Weights of a small GPT-style language model, trained from scratch on English Wikipedia.
Size: 16 layers, width 384, MLP 1024 GeGLU.
MLP neurons of a small language model. Each row is named by its layer, matrix (down: output weights) and neuron, and shows model dimensions 80-175. Each number is 128 + 32 x the weight over its row's rms, rounded and kept within 0 to 255. A neuron's up and down rows have the sign that makes its largest values positive.
After each neuron's rows, "fires before" lists the tokens most often just after its 100 highest values on Wikipedia text that the model never trained on.

L6.down98 [145 117  63 157 154 130 131 130 148  90  75  91 142  66  96 149 101 147 102 113  90 151 110 143 121 141 176 105 111  50  75 143 116  78 129  87 129 117 162 171  81 124 149 136 129 171 143  98 128 111 168 102 165 101 171 106  98 154 142 109 130 155 137 136 107 172 133 104  87  78 115 125 120 121 151 130 149 165 104 154 142 172 106 163 109 102 159 126 161 128 110 104 137 137  78  99]
fires before: "-", "\n", " "

L10.down950 [106  97 128 129 122 103 143  71 106 148 142 106  68  73 100  98 127 124 106 138  95 108  92 145 124 130  98 172 132 149  94 163  97 113 137 136 103 101  76 110 201  93 114 149 155 137  97 121 100  91 189 104 195 170  58 165 134 150 138 140 166 108 166 163  62 122 137 113 118 155  93 132 154  99 161 132 124 116  91 136  92 205 139 101 119 126  77 112 106 146 127 161 120 102 123  95]
fires before: " |", ";", ")", " 6", " "

L9.down947 [132 154 133 141  66 105  77 193 113 154 108 108 169  95  92 123  99 134 105 134 188 151 132 139 128 181 149 107 219 153 101 192  77 123  90 128 174 131 166 151 100 107 110  52 140 123 144 105  84 187 169 183 139 117 150 178  79 113 150 145 111  65 127 120  96 144 136 141 134  94 123 127 153 150 102 131 126 110 158 145 120 107 113 167 118 165  99 117 159 147 162 120  84 109 163  93]
fires before: ")", " |", ".", "–", ";", "–19"

L9.down959 [ 59 161 117 152 104 116 131  48  56 160 149  85 118 112 170 107  88  95 110 132 141  87  88 121 112 151  71 118 125  55 166 102 124 102 110 139 143 161  94 135 149 154 141 133 124 110 105 116  87 136 113 156 124 158 138 153 136 163 139 147 169 123 116 165 132 139 120 102 111 116 132 193  51 126 139 122 186 131 135 103 114 137 127 132 106 197 107  73 123 120 179 157 141 110 232  87]
fires before: ",", ".", " and", " |", "\n"

L10.down802 [102 113 104  91 130 138 113 103  93 152 157 145  94 111  64 136  73  83 143 147  98 121 184 155 118  95 165 114 133  73  90 178 165 137 132 162 135 166 154 162  70 108 161 176  94 108 105 190  93 127  71 155 163 130 187 134 114 123 173 155 104 106 165 147 133 162 198 121  99 127 168 124 124 136 153 125  87  93  29 103 131 183 106 112 157 121 123  67 131 113 148 129 165  99  56  90]
fires before: "mp", "n", "ric", "ri", "s", "st"

L4.down877 [150 117  85 123 125  86 106 149  95 132 120  70 128 158 149 128 191  83 137 170 132 121  77 129  94  94  70 108 121 145  69 148  95 142  86 158 150  85 151 145 141 158 120 151 129 120 151  81 108 130 110 124  95 132 101 130 167 130  83 175 149  93 167 147 114 158 164 107 150 155 140 138 190  97 121  95 197  76 120 158 123 143 174 208 162 189  44  68 135 138  85 103 143 103 114  96]
fires before: "\n", " ", " 1", " U", " Pri", " 0"

L2.down1007 [144 144 110 172 112 177 131 136 194  61 228 167  72 132  92 110 140 122 134 100 114  79 138 168 180 205 167 111 141 122 128 114  78  78 128 135  94 138 159 156 146 137 131 137 177 122  94 173  88 157 199 188 153 105 118 144 105 134 126  98 134 138 144  99 202 112 119 155  96 106 121 112  63 177 173 142  95 206 135 142 139 110 144 188 114 130  78 123 131 129 131  92  71 111 133 126]
fires before: " |", "ed", " (", "ur"

L2.down125 [118 140 130 147 131  93 134  98 154  85 214 110 119 112  76 133 116 152 163 138  97  92 132 141 107 196 143 101 145  30 163  80 155  43 142 214 110 133 132  64 116 121 134  72 105 135 135  82 153 115 124 103 103  98 199 153 129 151 156 115 163 131 135  95 202 154 124 181 102 138 138  96  67 163 119 146 109 142 116 135 146  84 132 142 199 101  87  90 143  89 112 122 129 113 109 157]
fires before: ".", ")", " |"

L3.down237 [ 99  55 117 102 119  82 144  87 137 145  86 108 109 124 145  93 129 129 111 148 166 127 121 141 147 121  89 255 132 182 127 168  89 179  79  88 153  84 125 165 115  75 148 124 163 130 151 127 121 133 102 184 130  69 131 111  82  86  76 111 135 141 115 105 104 132  67  50 153 128 139 172 112 119 116  96 124 111 104  92 161 115 143  63 152  84 117 110 137 151 110 113 146 114 144 108]
fires before: "\n", " ", " C", " 19"

L9.down472 [128 196 122 110  99 123 129  71  96 174 160 136  68 114 126 121 155 132  94 109 170 137 131 157 146 111  97 139 118 118 132 128 145 121 105 129 103 120 189 193  93 104 131 152 202  94  95  97  82 110 108 156 136 104 145 115  95  97 100  89 145 116  95 114 127  98 117  97  50 140  89 200  80 131 120  72 152 116 132 122 150 143 138 202  93 153 128  34 116 120 205 129 164 106 137 123]
fires before: ",", ".", " and", " |", " at"

L3.down954 [131 103 121  96 166  85 115 147 113 112 164 124 156 127 127 175  88 127 145 112 176 105 140 147 132 129  81 162 141  85  71 125 121 171 160 168 145  59 111  83 108 118 138 147  73 106 124 116 130  94 122 169 118 148 150 137 106 113 105 113 121 125 148  68 171 132 108 116 171 150  81  95 130 134 131 125 164 140 150 117 194 139 147  83 152 133 116  81 185  92 150 111 107 133 149  93]
fires before: ",", ".", " and", "\n", "s"

L13.down248 [112 122 107 139 167 116  86 122  85 142 201  52 170  64 182  79  48 106 140 124 102 121 121 146 171 181  14 185 153 139 157 152 126 119 187 138  89 180 137  95  93 148 102 114 133 116 112  69 142 136  77 175 226 106 134 142 147 113 126 140 131  58 169 172  11  79 128 166 106 171 169 145 117 155 120 110 130 128  91 205 109 159 126 129  85 199  76  85 161 120 138 135 152 137 149 109]
fires before: ".", " |", "s", " ", ")", "ist"

L13.down743 [127  91  97 120  77  97 123 142 147 108 141  94 114  79 137  93 130 148 195 147 116 142 162 145 185 137  98 161 113 216 140  39 120 146 149 119  64 125 196 112  87 137 144  93 152  87 159 100 127 178  67 151  70 110 146  52 121  84 143 116 108 106  90 168  38 132  79  98 141 193 120 142 139  72  95  94 179 135 162  81  93 125 178  69  73 108 175 144 181 124 121 141 113 121 108 124]
fires before: " the", " he", " she", " was", " it", " "

L6.down99 [132 111  70 114 102 121  94 126 153 102 164 125 181 111 156 144 155 121  75 151 114 131 127  91 194 106 156 154  75  94 142  92 143 144 132 154 112 121 136 169 168 144 108 120 102 136 116 185 145  89 147 135 155 119 167 151  97 112 128 153 138 107 175 165 167 115 189  95 130 126 163 126 115 162 149  99  74 137  93  87 153 149 106 124 135  79 142 151 106 191 206  78 141  94 125 119]
fires before: " |", "."

L4.down352 [140 116 189 174 115 146 144 136 155 121 213 151 136 166  65 128 162  90 151 114 139 148 166 119 172  94 115  83 139 167 168 132 136 144  74 114  86  98 139 148 132 125 178 152 114 100 137 114 115  94 123 155 131 125  95 151  48 154 109 175 130 156 128 106  93 123 173 115  70 147 120 175 143 132 100 129  94 181 190 131 118 104 136 119 143 203 130 102 174 110 124  94 104 129  81 118]
fires before: " |", "\n", " (", " \"", " and"

L8.down1013 [180 200 146  93 156 116 124  90 111 162 153 115 117 134 133 140  85  84 100  99  90 169 154  77 158 163  89  88  61 169 119 180 142 129 111 151 144 152 128 115 101 180 129 120 128  93 111 168 145 164 147 104 156 132  78 118 101  72 112 141 130 120 131 143 123 110 107 148  76 145 133 123 106 139 168 136  90 142 171 186 134 147 145 117 148 115 170  87 139 134 125 164 139 159 108 129]
fires before: ".", "\n", ",", "ction"

L8.down690 [164 152 120 156 125 117 112 188  48  77 115 140 177 117 167 182 123  57 172 126 100 122 151  98  97 147 130  79 133  62 138  91 135 170 104 108 146 102 134 104 153 165 118  51 179  94  73 148  90 105 156  99 152 161 112 142 177 114 113 115 119 149  90  98 180  83 128 127  71 132 114 123  84 107 133 174 106 141 162 209 127  47 105 160  71 109 125 165 157 125 102 116 124 108 157 132]
fires before: "duc", "fe", "te", "vi", "mo"

L8.down14 [168 177 131 151 179  71  89 101 166 124  90 115 126 117 115 107 183 150 131 124 116 115  66  81 129 144 109 106 140 186 217 181  95  76 213 118 148 130  81  75 104 100 162 180 145 131 144 161  92 150  99 116 138 131 151  96 140 107 105 105 146 132 122  95  70 163 142 146 120 147 103 107 108 107 172  99 116 107 109 169 104 130 137 123 142 124 121 149 136 103  82 131 124 149 140 110]
fires before: " |", ".", ";", "'", "%"

L3.down55 [171 153 151  98 131 130 137 128 122 149 127 125  94 114 115 107 173 139  99  96  85 127 105 172  78 172 156  62 145  94 174 159  95  98 103 148 118 140  76 216  65 100 138 134 143 167  63 177  41  93 151  82 134 108 170  86 132 155 151 108 111 166 123  96 143 142  40 117 141 126 142 130 154 147 176 183  89 171 154 157 133 125  90 109 127  72 132 142 142 161 120 138 144 140  58 105]
fires before: "-", "\n", "ing", "|", "ke"

L2.down735 [148 101 129 121 115 107 131 161 144 107 120  93  94  87 129 135 134 125 141 114 181 142 123 161 105 122  52 168 116 183 102 200  93 121 152 157 153 112 194 171 127 128 205 113 124 118 119  98 158 134 132 154 113  76 131 162 120 141  99 129 136 106 135 122 108 117 170 168 210 126 112 145 137  57 115 182 105 191 133  90 136 140 132 137 151 114 117 127 107 122 128  76 121  56 123 106]
fires before: "\n", " ", " 1", " 5", " 2", " +"

L2.down881 [137 113 103 122 109 146  84  84  95 114 108  39 112 157  99 137  79 118 144  70 126  97 139  69  89 155 137 155  95 211 129 139  48 147 161 166 147 129 219 115 147 143 133 126  98 150  82  92 143 170 127 106 145 115 137 112 130 114 114 156 119 137 136 127  94 128 143 105 112 103 113 189 255 105 137 173 126 144 121 169 133 148 116 191 138  91 110 177 139 114 221 120 126 117 193 141]
fires before: " ", "\n", " 3", " V", " App", " Team"

L6.down927 [120 170 157 125 130 147 174 145 155  99 212 144 131  88  40 128  45  67 139 145  66 123 131 114 128  84 117 116 160 145 103 149 130 123 174 115 146 103 133  99 119 157 149 167 125 186  65 116  76  98 103 142 110 111  94 150  90 174 111 114 113 150 108 172  50 151 124 106 108 103 136 116 126 155 133  82 142 217 163 132  87 101  92 126 137 204  94  82 128 166 142 124  65  77  59 125]
fires before: "\n", " |", " and", " is", " in", " "

L2.down978 [157 166 121 152 111 141 139 148 114 190 134 130 169 116 146 181  86 115 102  83 114  98 139 112 115 156 157  75 204 117 142 118 119 180  80 123  95 129 127 135 106 116 101 109 190 123 130 111 160 174 142 177 132 141 185  88 157 103 105 119 122  74 118 131 136 115 104 164 101  96 135  46  96 135 141 129 159 166 135 136  90 116 147  88 126 142 111 167 151 123 143 151 135 127 110 127]
fires before: "duc", "vi", "fe", "vision", "mi", "b"

L2.down891 [172 174 131  91 184  91  83 178  61 156  90 127 149 148 142 136 100  96 118  73 144 169 160  98 101 109 120  92 127 135 156  79 138 143 126 123 120  97 116 152 121 110  69 159 168 165 139 139 107 108 137 154 152 116 163 187 132  99 126 125 110 114  90  97 170 121 133 156 123 122 100  57 133  96 135 125 160 166 156 136  78 148 138 164 103 164 150 186  95 143 126 100 131 161  80 124]
fires before: "duc", "vi", "fe", "te", "vision"

L9.down711 [127  56  81 147 117  88 112  85 148 112 143  96 165  94 169 119 200  84 123 123 145 131 165 141 121 118 132  80 141 136  88 137  79 107 161 137  87 148 200 187 145 129  91 170 120 129 162 127 175 114 116 183 140 110 130 158 124 131 117 140 100 118 160 115 119 152 134 118 172  95 120  91 116 176 140 197 135 127 125 173 138  80 143 110 204 117 133 144 143 170 154 123 133 120 133 132]
fires before: "ment", "r", "re", "age", "90", "er"

L10.down452 [124 135 169 102 145 165 111  76  25 104 130 157  69 112 118 134 127  71 166 130 136 158 161 184  77 149 178 108  69  98 165 101 100 128 131  87 155  32 138 188  88 162 134 174 163 150 166 126 101 163  76 148 133 126 110  92  92  93 150 130 106  74 165 125  92 131 122 124 119 168 116 124 124  51 155 200 134 113 113 117 106 136 131 103 138 113 131 128  93 131 144 123 181 184  90 186]
fires before: "\n", " a", "s"

L3.down893 [155 157 113  98 171 137  65 126 127 139 160 124 141 118 115 185 129 191 124 105 142 143 121  95 130 160 155  59 194  87  69  81 135 151 123 166 152 171 116 118 127  99 121  92 140  95 142 147 172 147 123 122  59 127 145 170 114 140 140  86 196  69  80  98 125 136 125 129 168 150  79 124 123 202 138 130 122  96 145  97 126 100 130  83 164 156 120 102 155 113 119 153 172  71 106 121]
fires before: " |", ";", "."

L2.down634 [147 181 139 152 166 100 181 162 139 150 106 127 170 116 130 123  78 154 153 156 115 143 128 125 154 141  69 176  80  95 165  93  88  76 126 118 114  94 168 114 109 134 103 166 192 112 128  46 149 156 147 156 141 157 170 132 171 132 113 195  73 101 112 105 134 148 134 138  98 190 112 174  88 134 134 152  90 146  79 215 118  96 102 121 115 104 140 151 138 137  72 115 149 116 161  94]
fires before: ".", ",", " and", " in", " to", " "

L10.down385 [ 93 124 149  93 130 143 185 100 131 103 138 103  83  74 156 123 152  87 109 156 139  98 119 159 165 161 103 129 102 169 125 109 159 191 114 174  84 146 134 160 102 143 117 117 179 100 146 129 111 135 111 123  93 152 210 112 155 213 121 178  79 113 159 154 136 126 154  87 123 126  88 108 151 131 105 138 160 143  83  85 132 158 134 172 161 123 104 133  96 159 154 145 110 175 159 135]
fires before: " |", "ph", ".", " m", ")"

L9.down423 [151 156 102 115 132 147  40 122  98 139 168 155 119 100 152 148  93 116 132 138 102 143 195 141 166  70 153  95 117  82 151 119  65 131 110  81 110  94 161 117 163 110  85 179 139 164 102 137 171  94 155 118 125 155 101 102  89 133  47 137 145 129 141  79 145  60 113 162 158  90  84  82 163 123 120 178 173  65 182 125 105 168 131 128 179 101 137 115 147 176 121 128 103 121 119 151]
fires before: "s", "d", "ment", " a", ".", "r"

L13.down67 [169 122 110 118 208 147 120 116 164  90  98 102 111 139 148 161  84  98 103 108 118 118 191  98 152 120 178 146  82 110  89 144  86 110 153  80 113 112 142 161 132 139 165 192 124 132  73 129 148 136  54 146 131 175 117 144  40 111  81 121 179 182 126 119  70 120 161 164  81 153 141 154 120 111 166  86 120  82 142 138 155 138 131 119 156 137 114  63  63 143 158 151 183 184 118 173]
fires before: "\n", " of", " and", ",", " in"

L13.down199 [ 76 148  90 134 102 106 190 112 143 177 114 131 117 153  85 104 131 147 177 125 133 121 155 169 121 162 133 107 138  95 106 116 161  94 129 168 126 153 136  99 145  62 107 105 107  59 177 129 126 149 103 116 126 187 143 118 143 127 168 168 179 142 128 194 147 153 145 111 129  90  78 142 142  93 155  87 210  56 143  83 108 212  87 164 145 205 134 122  98 114  57 189 102  98 185 132]
fires before: "s", "e", "ron", "d", "es"

L2.down262 [101 112  71 136  96 121 111 160 110 183 103  63  84 129 156 113 150  96 156  99 239 118 138 115 104 159  95 133  98 220 117 145 169 126  98 129 156 150 162 135 117 114 119 170 138 189 119 107 151 173  73 130 171 107 163  95 118  94  92 162 148  83 118  94  94 130 144  87 180 153 129  80 224 122  97 150 155 105 161 140 109 147 153 102  84 120 132 213 119 140 135  62 158 156 183  87]
fires before: "\n", " ", " A", " P", " 1", " —"

L3.down841 [ 99 148 160 117 181  81 172 145  83 124 156 170 173 147  63 158  79 213  35 113 161 116 103 125 123 163 115 140 177  63 120 133 163 145 134 109  83 107  93 144  96 121 107  99  80 129 148 165 109 103 144 165 132 139 116 138 131  98 173  93 135 115 116 108 114 138 108 106 109 124  85  96  99 166 122  74 125 186 137  92 148 187 109  88 175 109 101 133 106 159  93 127 110 164 141 102]
fires before: " |", ".", " "

L13.down962 [ 87 126  98 113 170 128 157 136 146 183 163 111 138 113 183 172 183 135 128 132 167 132 165 120 153 152 152 107  97  74  76 115 142 150 108 201  97 157 127 122 104  86 160 158 109  93 128 155 157 118 143 159  97 165 128  70 157 150 126 143 124 114 120 153 128 150 159 131  84  97 153  40 138 103 163 140 104  18  42  91 151 186 111 145 157 104 141 135 100 115 185 134  76  97 158 116]
fires before: " |", "ong", "s"

L13.down234 [185 142 143 125  91 162 129 158 107 104 162  85 139  97 154 147 119 114 121  93 104 138 129 128  80 151 123  72 139 194  90 169 128  88 101  98 134 197 129  50 125 122 139 173 136  46  62 157 114 100  54  87  56 100 119  93 132 108 134 152 149  96 168 147 121 211 183 117 100  94 146 158 145  99 135 151 100 124   0 123 140  52 113  90 107 152 153  94  90 138 135 148 160 141 101 128]
fires before: ":", ".", "th", "\"", "one", "st"

L8.down211 [135 137 118 122 130 150  95 119 100 174 132  44 160 120 126 102 153 142 108 109 157 162  81 121  50 128 130 113 143 237 116  71 148 103 100 135 151 114 126 116 120 165  94 112 118 149 143 107 133 136  77 127 105 133 158 157 214 106 152 179 140 143 101 125  19 108 163  71 112 137  94 140 166  88  95 115 125 147  63 160 130 160 144  60 116 185 132 146 174 162 120  73 156 128 167 124]
fires before: "\n", " ", " 2", " —", " 3"

L13.down186 [149 111 207  62  74 154 107 143 195 164 164 133  84 142  97  99 132 142 178 126 123 126 183 126 127 107 127 184 148 180 168 156 103 168 133 136  88 138 133 133 186  61 134 130 127 106  95 126  92 148  86 199 131 198 138 111 136 150 170 199 104 167 114 182  67 106 114 104  98 139 110 153 111 137 148 144  91 147 154 123 207 165  85 112 173 128 116 108  86 111 125 188 175 135  99 129]
fires before: " |", ")", "),", " (", " 19", "us"

L8.down727 [ 56 129 121 156 219 171 107 117 156 149 164 142  97 119 126  99 167  65 145  93 114  62  95 134 136 128 112 141 115  81 174 112  98 101 120 118  90 146  70 102  88 107 198 160 109 155 152 177 122 126 121 112 118  92 114 115 103 110 115  92 145 170 142 135 130 156 118 145 149 134 164 169 111 106 130  89 161 168 164  79 173 150 192  96 122 181  87 160 136 115 149 144 175 116 108 109]
fires before: " |", " ", " (", "."

L2.down595 [146 143 171 169 158 123 136 148 104  95 127 122 170 132 181 177 153 126 144 146 110 106 134 104  80 141 137 107 144  95  92 102 115 168 155 133 134 170  73 103 124 142  69 123 147  76 139 122 135 109 103 113 145 125 104 154 136 153  51 125  95  92 134 130 113 103  94 172 117 155 135 114 114 132 182 188 134 155  97 110 143 151 104 121 156 175 134 145 128 112  65 122  94 109 156 108]
fires before: ".", "\n"

L13.down75 [ 59 130 129  89 161 118 105  94 155  77 145 117 110 124 180  90 112 160 145  86 159  99 166 122  96 116 158 123 156 146  89 160 117  99 137 195 146 143  56 179 125  94 154 173 131 102 104 170 164 108  98 130  84 153 137 136 128 146 128 138 153 157 136 124  88 141 130 146 118 160 148 165 168 138 101 111  85 123 121 151 120 157 136 123 166 138  92  80  94 110 100 103 123 122 121 189]
fires before: ".", ",", " and", " on", " as", " of"

L4.down726 [126  86 128 150  81 109 127 108 110 138 124 140  65 112 131  64 139 113 154 102 117 146 124 139  99 101 120  69  73 121 118 128 162 102 101 157  99 130 126 160  56 134 164 155 140 137 148  86 154 202 116 175  99 150 120 100 114  73 150  80 144  70  86 125 121 145  80 171 110 150 121 158 172 111 144 131 121 141 188 134 134 111 134 113 132  92 115 130 230 155 104 138 169 178 136 133]
fires before: " the", "\n", " $"

L13.down560 [183 188 141 136 156 155  86 139 119 162 139  75 120 117 166 157 124  95 163  19 167 162 119 131 117 111 130  81 116 146 133 141 103 105 113 106  80 145 174  98 116 149 136 175 169 100 121 157 133  85 104  94 123 128  83  74 127 125 109 102 172  96 201 127 126  96 113 128 141 184 169 174 120  84 209 113 142 174 116 176 150 173  84  99 107 130  71 154 136 114  94 121 145 112 194 135]
fires before: ".", " |", ":"

L6.down203 [158 167 107  97 156  97 187 117  28 118 162 137 135 116  94 170  81 140 108 120 163 127 183 101 107 121 193 116 159 118 116 106  90  54 184 118  65 138 128 132 150 185 128  90  89 153 118 119 181 144  69 117  98 135 172  99 121 120 114  95 143 106  91 141 170  95  89 146 136 116 103  99  84 123 187 126 105 151 133 163 129 126 175  73 169 157 145 114  89 193 149 127 155 127 150 114]
fires before: " |", ";", "\n", ":", ",", ")"

L3.down641 [152 132 157  89 137 163 162 117 202 136 195 158 133 171 116 108 157  91 124 128 130 152 175 180 153 172 136 115 159 212 134 130 116  97 127  98 121 179 109 120 117 170 133 159 101 107 107 160 107 119 140 163 134 145 128 123 101 146 113 178  81 146 127  88  67 132 120 109 122 129 125 169 144 148 202 117 115 205 150 107 145 162 142 140 160 133 116  71 118  91 128  88  92 127 133 169]
fires before: "\n", " |", " and", " is", " (", " "

L10.down554 [ 99 158 142  88 111 125 110 139 117 111 137 109  83 107  87  81  89  55 152 146 164 164 108 136 159  87 116  97 109 177 149 123 102 106 149 146 174 149 136  86 115 101 105 143 129 117  98 110 127  64 173 124 120 127  80 113 159 137 136 136  77 129  91 101  50 137 149 135 125 115 144 201 114 146 132  71 100 168 144 116  90 106 104  85 129 185  71  98 101  83 112 179 134 107  72  52]
fires before: " |", "\n", " ", " –", " was"

L6.down27 [ 99 126 113 141  83 134 150 146  95  88 149 179  89 130 159  56 151 158 113  47 146  73 118 215 146 133  38 110 171 148  77  57 192 123 133 130 122 122 126 111  87 158 147 161  81 157 165 128 112 103 154 167 142 125 183  97 122 137 101  75 181 109 165 140  69  80 128 124 178 151 138 140 153  81 143 124  99 186 128 130 102 110 167 126 164 113 114 133  85 102  84 110 119 134 163 125]
fires before: ",", " |", ".", " ", " in"

L13.down788 [185 156 129 188 111 126 106 122  90  70  92 134 141 108 162 170 169 144 131 119 144  89  72  91 105 127  93 115 114  84 151 145 119 125  76 209 183 147 138  90 103 133  76 134 105 106 148  79 126 143 155 130 140 123 168 232 168 104 135 187 122 140 143 138 123 121 118 212  93 137 183 126 136 181 124  87  99 175  88 191 162 136 135 118 112 106 144 123 152  71 172 101 142 107 143 113]
fires before: " m", "."

L6.down532 [ 89 179 168  51 114  90 165 175 123  95 103 147 157 124  87 110 143  78 134 136 177 126 120 115 121  81 116 132 128  70  94 123 158 127 105 106 142  81 113 112 152 132 140 122  58 142 118 125 121 108 125 145 157 163 130  97 136 116 113 114 144 158 133 119  78  96 109 108 171 225 182 104 109 107 156 101  95 143  98  73 143 193 122  74 188 137 132 127 107 127 135 138 140 106 132 148]
fires before: ")", ",", ").", ".", ":", "–20"

L3.down355 [ 60  90 106  90 102  87 158 168 143 131 129  65 172 149 172  72 122 158 101  80 191 138 158 143 145  89  66 114 109 201  82 119 163 168 152 100 215  91 114 106  78 125 174  48 126 106 144 182  88 100 116 166 149 172 123 187  95 121 168 127 135  86  91  84 159 105 104  98 128 116 128 155  99 149 157 101 130 161 107 113 185 166 114 103 135 136 134 100 196 142  93 144 122  56 123  94]
fires before: " |", ",", ".", ";", "–19", "),"

L2.down654 [ 94 144 133 134 131  92 124 117 142 160 121 140 147 165 190 196 147 117 111  97 100  92 107 169 118 195  72 103 134 103 112 130 129 128 122 111 146 138 153  89 100 127 175 146  95  99 141 136 149  99 214 185 132 124 115 132 207  81  91  95 134 184 137 128 202 107 120 177 122 109 123 118 146 116 157 194 129  99  87 118 169 122 116 113 111 128 128  90 174 143 171 167  96 179 171 114]
fires before: " of", "ic", "s", "al", "y", "if"

L13.down609 [148 115 141  90 128 153 171 120  88  95 162 108 133 160 144 171 146  92 112 144 132 138 101 139 117 117 112 136 138 165 121 112  89  90 163 158 124 113 119 191 127 123  72  90  98 162 125  85 201  90 104 143 101  94  80 100 163 103 107 141 143 176 133 140 172 117 172  66 175  95 136 190 123  86 108 144 108  98  97 150 133 190 223 140 154  95 138 153 109 112 125  92  78 143  89 119]
fires before: " ", " 1"

L10.down318 [120  95 113  73 177 141 165 140 137 115 128 119 129 131 135 116 154 135  56 151 121 179  92 150  94 207  82 142 115 109  74 169  53 150 155 197 119  95  99  90 100 122 171 115  99 161 148 168 114 118 152 149 102 120 147 153 138 141 141  90 147 142 122 116  83 163 168 142  98 133 127 173  98 118 164 115 125 155 128 147 133  86 175 145 100 110 113 151 183  99 144 100 145 109  91 135]
fires before: "ce", " |", "ci", " ", "%", " m"

L13.down422 [116 123 129 129 137  99 118 112 189 109 119  97 116 166 143  85 169 102 125 156 110 125 144 135  73 134 154  92 160  76 125 188 139 114 119  38 104 134 115 140 154 117 168 148 130 128 137 136 152 168 125 102 148 109 145 117 117 124 172 101 106 185 150 130  39 116 149 137 197 102 102 161  81 181 137 138 139  90 149 148 179 143 141 144 132 142 116 150 138 131 159 116 181 159  97 140]
fires before: ".", ",", " to", " ", " in", " and"

L13.down1019 [ 99  90 131 126  62 129 181 108  49  76 123 150  65 219 156 116 169 169 192  87 164 123 118 123  95 103  69  74 139 207 133 106 138 130 168 132 109  82 115 176 160 185 148 127 110 130 108 100 137 103 162 150 149 134 175  80 133 124 111  88 156 198 123  92 150 137 121 136 194 108 135 170 198  93 150 175 138 116 146 167 158 146 149  96 129 109 173 182 105  87 103 142  95  84 114 119]
fires before: " |", " "

L13.down124 [149 147 116  86 137  67  93 144 107 143 120 170 192 111 117 142 110 201 104 102 165  97 103 153 171 133 114 105 138  81 128 100 110 133 190 141 102 144 120 149 164  85 143  93 147 127  95  70 104 138 168 197 155 132 204 212 118 136 150 101 123 110 111 125  66 146 124 161 139  77  94 106 111 130 170 147 160 139 118  84 162 157  56 171 136 150  87 116 193  94  99 100 148 101 126  98]
fires before: "."

L8.down72 [139 103 154  96 162 140 105 162 157  80 169 139 118 124  99 122 144 142 121 169 132 169 134 124 157 179 160 101 118 146 136  98 197 158 134  49 153 113  79 178 113 187 124 117 162 146  86 149  85 111 208 110  87 190 214 139 133 158 138 133 112 122  70 101 140 204 195 127  95  73 100 150 116 195 144 158  94 156 117 150 189  99 145 100 125 136 143 116 127 175 119  64  41 125 129 123]
fires before: " |", "er", " Car", " (", "east"

L8.down835 [142 193 115 106 125 123  70  91  96  88 136  64 177  92 153 178 146 169 126  82 135 113 113 106  88 171 144  64 156 117 182 122 134 204 153 154 128 146 100 129 106  77 142 160 129 127 114 173 140 129 100 106  96 143 192 172 123 123  87 135 103 116 126 114  61 126 168 131 147 157  83 124 109 136  82 104 180 122 170  96 129 123  48 159 120 136 111 120 142 100 110  77 182 118 117 116]
fires before: ".", " |", " (", " January", ";", "%"

L13.down373 [126 128 147 132 156 111 101  75 121 117 139 168 147 111 133 149 142 168 123  75 140 112  63 145 151 199 120  77 107  76 129 141 149  84 178 167 139 145  67  76 155 124 104 113 147 113 138 183 129 101 115 173 147 120 139 170 168 164 148 172 134  58 107 126  21 119 160 117 212 134  82 113 139 112 163 166  96 161 102 217 115 116 108 126 148 169 126 119 147 109 118  82 121  95 110 125]
fires before: ",", "\n", ".", " in", " and", " ("